From a checkpoint of a small transformer trained on Wikipedia.
Training: a variant of Muon for these matrices, 184M tokens, 11231 steps.
MLP neurons of a small language model. Each row is named by its layer, matrix (up: input weights; down: output weights) and neuron, and shows model dimensions 16-143. Each number is 200 + 40 x the weight over its row's rms, rounded and kept within 0 to 999.
Before each neuron's rows, "fires after" lists the tokens most often just before its 100 highest values on Wikipedia text that the model never trained on.

fires after: "ball", " play", "oot", " co"
L6.up223,165,155,172,227,208,218,197,262,112,276,243,153,188,224,188,208,226,175,148,229,240,215,212,217,195,149,127,150,241,213,179,258,284,252,181,239,235,138,171,202,233,284,212,191,137,170,254,238,130,189,139,160,165,188,167,324,199,136,217,225,223,155,162,216,187,167,183,219,184,211,225,151,189,252,152,221,203,247,173,174,195,182,151,258,198,127,195,187,176,183,207,131,217,148,210,209,180,258,155,266,264,213,203,290,256,195,187,157,141,224,109,194,179,216,197,184,228,219,156,206,288,259,202,202,128,186,174,258
L6.down223,253,161,220,211,152,210,220,182,243,184,103,177,166,149,227,215,176,259,149,68,188,224,147,130,190,247,191,281,269,238,181,228,255,190,229,217,249,216,248,203,123,210,238,208,223,208,226,226,143,192,231,199,189,166,249,205,211,172,203,189,145,181,241,169,225,210,211,150,203,241,213,278,177,184,98,215,293,151,179,243,207,186,258,222,175,177,170,211,152,194,154,220,183,171,204,228,236,218,155,249,189,259,187,200,191,250,272,155,181,255,210,188,181,165,178,249,243,225,202,217,120,220,228,161,197,206,236,137

fires after: " pro", "ce", " ad", " p", "ro"
L4.up73,213,246,160,172,172,194,174,215,235,172,213,245,192,215,194,212,221,140,253,204,154,231,201,179,204,233,212,199,289,186,179,153,271,231,197,174,251,191,161,183,210,171,196,198,172,197,184,265,228,194,184,237,204,217,182,183,202,164,225,199,179,155,231,161,179,228,252,260,223,180,252,172,172,169,244,187,206,143,221,249,201,224,258,202,235,188,161,197,167,297,221,160,222,245,157,216,231,225,236,267,210,220,234,242,134,233,244,140,168,186,211,219,146,88,187,177,237,183,155,145,142,162,206,179,157,216,251,133
L4.down73,244,216,179,209,195,212,248,212,159,167,240,252,228,159,261,176,201,245,160,208,209,178,150,121,191,226,226,241,158,246,227,241,228,200,187,247,256,228,279,175,205,214,191,230,145,210,161,200,218,169,247,210,269,236,211,193,241,247,235,195,289,266,258,173,248,213,215,212,197,174,164,168,112,187,246,218,224,166,144,187,141,216,199,225,152,281,209,187,251,188,264,212,209,141,196,201,208,212,136,182,223,210,179,195,284,201,215,260,260,201,174,194,175,263,110,240,177,84,187,251,100,137,197,187,190,219,191,231

fires after: " w", " m", " W", " l", " k"
L2.up653,217,193,221,176,246,229,193,237,194,226,227,223,229,280,219,194,162,189,210,201,210,164,255,239,205,148,246,130,193,249,158,151,145,145,129,170,241,162,191,194,162,113,178,228,237,196,159,265,213,229,198,169,196,236,221,174,202,183,184,226,219,200,226,256,140,247,220,122,237,226,169,192,162,257,164,238,217,134,123,228,264,220,289,225,158,214,197,209,118,208,228,222,228,225,242,136,244,247,282,213,182,200,182,211,188,192,254,201,203,162,245,228,188,252,196,182,243,250,297,195,159,198,117,285,182,222,184,227
L2.down653,173,234,188,264,181,155,150,229,271,175,116,111,197,200,225,210,267,201,237,201,200,194,112,210,183,237,226,154,222,126,285,236,303,275,218,252,120,246,168,234,215,197,224,228,151,234,184,142,196,179,190,217,110,189,233,184,256,244,205,240,134,209,211,179,225,198,229,250,176,203,204,213,238,142,205,141,210,164,271,223,227,249,199,209,212,149,233,152,204,191,214,174,183,235,214,227,132,240,207,130,220,190,204,172,206,167,180,251,214,196,179,183,180,197,149,165,200,243,101,227,211,178,214,258,191,176,153,89

fires after: "o", " ", " to", "j", ",", " in"
L2.up157,182,223,185,129,210,244,228,233,251,215,170,157,239,240,152,207,205,206,232,219,176,140,208,277,239,127,165,165,245,161,124,202,198,158,218,115,162,183,254,167,172,202,277,201,237,155,176,257,174,168,228,240,169,199,187,111,239,292,188,196,224,154,189,208,200,166,257,267,220,171,206,163,179,146,271,162,254,225,220,129,250,192,195,164,228,248,218,195,140,191,166,240,187,165,211,147,138,194,201,137,209,199,215,195,150,208,177,215,165,174,253,164,166,264,196,96,186,165,192,209,210,193,186,228,207,138,154,210
L2.down157,159,205,180,249,170,212,228,200,163,218,134,230,195,195,247,136,152,251,183,115,240,221,184,139,230,229,184,227,211,247,266,186,223,151,255,163,167,225,234,195,264,196,152,240,179,188,243,111,249,188,177,198,248,180,203,204,236,153,165,225,160,218,132,291,151,228,229,185,207,257,131,201,165,183,155,211,191,246,220,277,230,85,258,198,178,196,242,194,249,164,165,167,207,211,201,261,166,181,219,206,231,241,194,229,241,235,186,292,216,205,214,165,200,257,147,212,161,164,169,230,179,174,157,193,158,254,307,233

fires after: "c", " F", " m", " sc", " co", " p"
L4.up303,180,162,171,230,148,171,138,192,124,133,179,206,158,215,263,131,200,172,175,137,223,199,322,190,180,197,218,250,132,214,216,222,198,214,156,142,223,193,104,164,304,224,192,186,146,239,200,190,199,149,176,150,258,159,128,207,175,167,180,178,200,217,216,232,176,238,153,246,212,175,227,193,117,209,206,208,127,146,179,191,240,245,185,139,181,216,199,276,210,171,125,214,222,242,225,154,286,190,182,194,241,250,233,248,146,252,222,248,146,256,191,223,232,196,141,175,251,246,193,223,184,176,201,190,159,187,151,237
L4.down303,193,248,200,219,274,194,170,139,227,228,267,182,174,240,217,227,202,203,247,253,208,192,182,204,140,227,225,92,246,125,113,158,233,237,229,246,184,113,287,271,108,181,124,203,201,126,230,176,254,184,153,158,215,167,219,188,243,183,304,207,194,178,191,225,225,162,253,179,148,229,248,170,244,215,160,107,261,181,118,127,183,146,241,174,162,237,238,164,191,210,229,220,184,186,214,178,127,212,280,186,242,124,208,194,177,215,231,191,219,211,221,182,179,202,223,182,171,221,201,194,151,163,188,252,194,181,309,236

fires after: " d", "d", " to", "a", "o", " t"
L4.up645,227,227,215,203,182,250,224,196,236,207,167,170,196,207,181,211,238,132,195,177,162,107,156,135,187,174,168,205,211,201,189,206,199,206,196,203,269,226,203,187,173,231,236,229,215,205,241,170,199,197,315,238,231,186,176,191,293,253,231,97,164,195,195,243,110,230,231,262,248,157,128,212,179,235,187,208,204,163,206,226,133,173,189,186,161,264,272,150,229,176,162,175,168,125,210,213,155,249,222,216,230,217,187,175,180,152,147,234,307,215,212,200,220,202,111,211,148,135,192,157,144,192,134,174,248,185,220,195
L4.down645,149,155,184,144,160,198,112,237,129,246,232,266,231,174,203,199,186,161,211,199,256,254,182,169,153,244,256,169,233,145,227,238,191,199,181,296,216,92,174,221,227,146,206,252,223,145,114,172,283,221,207,186,184,218,216,237,197,259,179,203,215,170,207,238,189,218,154,195,144,151,246,205,184,171,195,164,291,268,294,202,175,123,197,166,183,239,249,181,277,193,156,195,164,226,244,216,182,237,196,213,198,273,255,233,197,164,195,241,216,189,214,162,248,254,242,214,235,241,244,239,274,247,166,177,180,187,182,221

fires after: "ru", "x", "ch", " Can", "an", "on"
L6.up584,202,160,117,191,188,258,170,142,311,180,224,191,204,222,233,163,194,160,270,188,248,161,194,231,166,179,175,257,168,242,173,201,168,216,185,230,226,178,179,140,210,176,234,224,229,177,275,255,243,255,229,238,183,264,225,197,148,224,243,273,158,143,180,239,182,219,249,199,163,200,237,209,190,158,274,141,157,194,195,215,130,205,272,209,151,199,213,245,282,240,148,249,191,184,213,183,156,233,188,253,253,208,202,171,184,186,239,164,212,178,198,137,193,236,103,127,213,256,179,187,213,249,219,157,284,158,200,257
L6.down584,216,203,235,160,234,205,196,215,211,123,216,137,245,165,158,243,208,234,213,89,271,166,199,234,153,174,154,261,196,240,185,197,233,234,189,224,195,246,186,195,158,191,120,167,201,141,230,216,146,200,192,197,210,212,198,141,189,197,234,296,196,187,190,139,174,150,191,294,213,248,225,206,99,262,237,186,183,282,128,231,147,148,189,191,239,231,198,248,221,166,184,235,241,211,178,231,109,234,137,184,199,190,176,173,164,244,220,168,176,277,138,209,216,155,144,208,202,235,207,228,253,169,192,215,261,214,208,113

fires after: " m", "am", " M", " F", "m", " f"
L2.up101,231,203,207,167,234,122,177,141,176,157,170,207,280,232,148,259,156,182,170,123,231,166,207,261,132,215,216,255,171,205,188,241,264,180,166,184,100,196,222,179,222,276,130,212,201,154,207,194,129,193,230,162,235,160,193,260,184,199,209,160,140,218,265,190,188,148,146,238,170,192,185,234,212,200,137,183,173,217,225,159,224,166,242,176,184,212,221,195,264,199,169,181,218,242,182,241,273,234,258,151,262,222,231,162,148,250,216,193,220,211,178,249,179,158,206,213,152,254,215,229,117,189,219,307,167,206,200,252
L2.down101,195,180,202,204,194,159,134,199,253,207,239,177,198,270,125,194,239,193,234,206,136,159,260,237,150,189,157,211,214,147,175,158,213,225,171,192,178,204,105,167,237,216,246,197,204,206,314,138,187,218,194,249,151,116,178,195,196,238,221,184,229,203,193,277,175,231,215,180,179,230,174,250,277,159,235,175,208,267,209,123,202,167,210,195,187,242,180,123,205,221,193,152,146,193,232,218,171,169,190,121,206,186,195,235,163,243,186,180,244,220,84,225,120,230,149,223,259,186,176,156,213,209,246,164,266,288,138,127

fires after: " K", " Aust", "f", " Y", "k", "ik"
L2.up620,202,233,148,190,179,151,161,114,254,170,244,194,237,220,196,236,236,176,214,242,207,183,250,259,237,127,214,190,286,144,150,264,224,207,190,208,182,186,220,211,232,260,247,229,148,172,194,256,171,177,251,247,221,192,214,186,138,185,99,221,165,228,233,226,188,151,171,256,186,163,133,250,233,129,164,150,152,272,212,198,204,229,172,264,145,216,112,147,130,218,222,165,250,205,166,179,275,240,230,188,224,157,220,207,215,207,184,170,167,141,216,249,165,194,194,156,191,199,143,236,127,172,118,203,146,235,169,241
L2.down620,261,190,241,201,225,211,280,200,139,211,181,87,176,165,178,169,228,238,209,147,201,267,192,167,236,178,261,214,133,168,241,143,168,245,241,242,188,198,240,260,180,174,209,219,235,260,236,124,214,130,200,206,199,182,151,237,296,191,207,243,209,231,160,241,249,188,241,178,157,194,284,166,152,271,217,238,253,120,211,125,235,228,191,235,205,185,236,245,208,174,269,249,199,226,210,200,189,276,105,191,154,189,205,191,194,195,191,199,276,249,200,117,238,207,222,166,201,254,254,183,225,219,277,209,304,198,195,173

fires after: " pro", " im", " O"
L6.up247,156,200,260,174,274,165,146,269,164,161,208,284,210,203,151,239,218,237,193,204,187,168,165,231,214,231,230,202,236,265,124,186,148,174,266,151,230,235,235,206,204,198,235,144,155,199,167,203,243,217,255,142,202,167,201,194,127,269,166,217,186,145,188,196,205,176,157,207,188,216,192,178,228,204,277,163,161,240,158,295,231,167,231,174,171,228,147,170,169,226,232,231,266,218,108,157,205,264,261,273,157,266,206,269,251,212,279,192,242,196,207,246,249,236,199,257,178,174,153,175,185,143,201,208,193,264,232,136
L6.down247,171,229,210,153,174,247,216,249,200,174,182,224,236,148,215,216,243,222,221,221,242,186,148,216,183,179,142,220,261,200,197,166,234,167,170,225,138,199,214,167,220,164,222,133,172,179,105,240,182,310,172,271,297,207,208,219,246,231,221,212,190,175,140,216,157,254,170,183,140,210,141,242,220,172,207,180,145,207,141,124,185,260,115,197,211,292,194,145,194,273,226,193,151,206,192,196,210,144,214,239,202,198,220,244,211,149,168,210,186,207,113,253,243,227,223,198,148,219,213,156,168,259,199,184,173,169,178,241

fires after: " M", " K", "p", "ic", "K", " Y"
L2.up357,195,187,186,219,184,175,170,221,195,191,166,207,136,273,97,163,194,147,207,219,246,198,192,261,224,160,153,159,242,167,230,104,179,129,176,237,209,94,231,227,213,238,187,190,181,156,132,226,133,152,154,246,221,184,170,226,202,185,183,289,226,116,134,149,163,151,210,186,246,212,158,236,312,242,163,154,182,197,199,188,189,111,179,242,167,223,148,256,193,168,238,211,263,185,215,204,193,235,140,156,157,197,246,251,207,248,215,179,202,170,263,174,221,268,236,227,162,190,199,229,234,174,166,204,217,145,168,216
L2.down357,258,198,266,145,165,208,225,195,257,148,145,252,259,166,255,176,219,276,145,159,203,252,231,244,196,174,180,357,177,230,196,207,214,194,250,151,180,168,224,241,174,166,140,216,196,190,221,200,209,150,198,190,249,268,182,201,235,286,192,171,271,156,207,244,232,170,203,250,211,131,249,185,174,127,159,287,184,202,228,189,254,150,232,234,256,208,183,172,196,186,205,178,207,160,230,203,266,170,190,238,230,206,125,231,258,231,224,163,250,186,167,201,185,216,165,146,152,272,186,210,168,212,189,198,223,210,213,157

fires after: "ru", " p", " E", "e", "ir"
L4.up383,235,197,229,283,143,260,252,189,157,232,191,181,247,244,273,242,189,186,214,214,175,296,214,247,195,229,211,210,219,151,172,169,287,139,262,178,145,220,215,99,219,193,197,223,232,226,245,246,160,237,178,118,172,244,215,206,183,194,231,175,216,224,176,122,204,179,207,213,219,220,142,185,275,182,254,266,149,235,201,220,261,202,215,232,272,275,164,178,173,164,143,201,151,178,163,208,161,181,159,267,200,158,260,270,159,203,258,175,183,242,252,209,230,142,152,210,132,171,156,216,273,266,174,171,158,187,192,271
L4.down383,201,200,142,198,149,283,229,243,201,178,198,163,213,152,256,207,172,219,223,163,250,224,165,198,193,145,143,233,208,185,175,193,139,261,204,245,277,104,241,194,212,201,192,222,199,192,146,215,164,204,186,154,206,221,184,174,124,236,229,201,160,215,278,248,243,211,255,98,118,127,249,206,189,161,158,174,186,204,158,204,136,233,198,180,143,199,279,116,263,249,272,258,227,186,207,136,134,238,229,147,212,249,226,232,205,210,247,180,223,205,176,184,258,192,199,207,177,251,259,225,152,281,175,267,222,219,229,266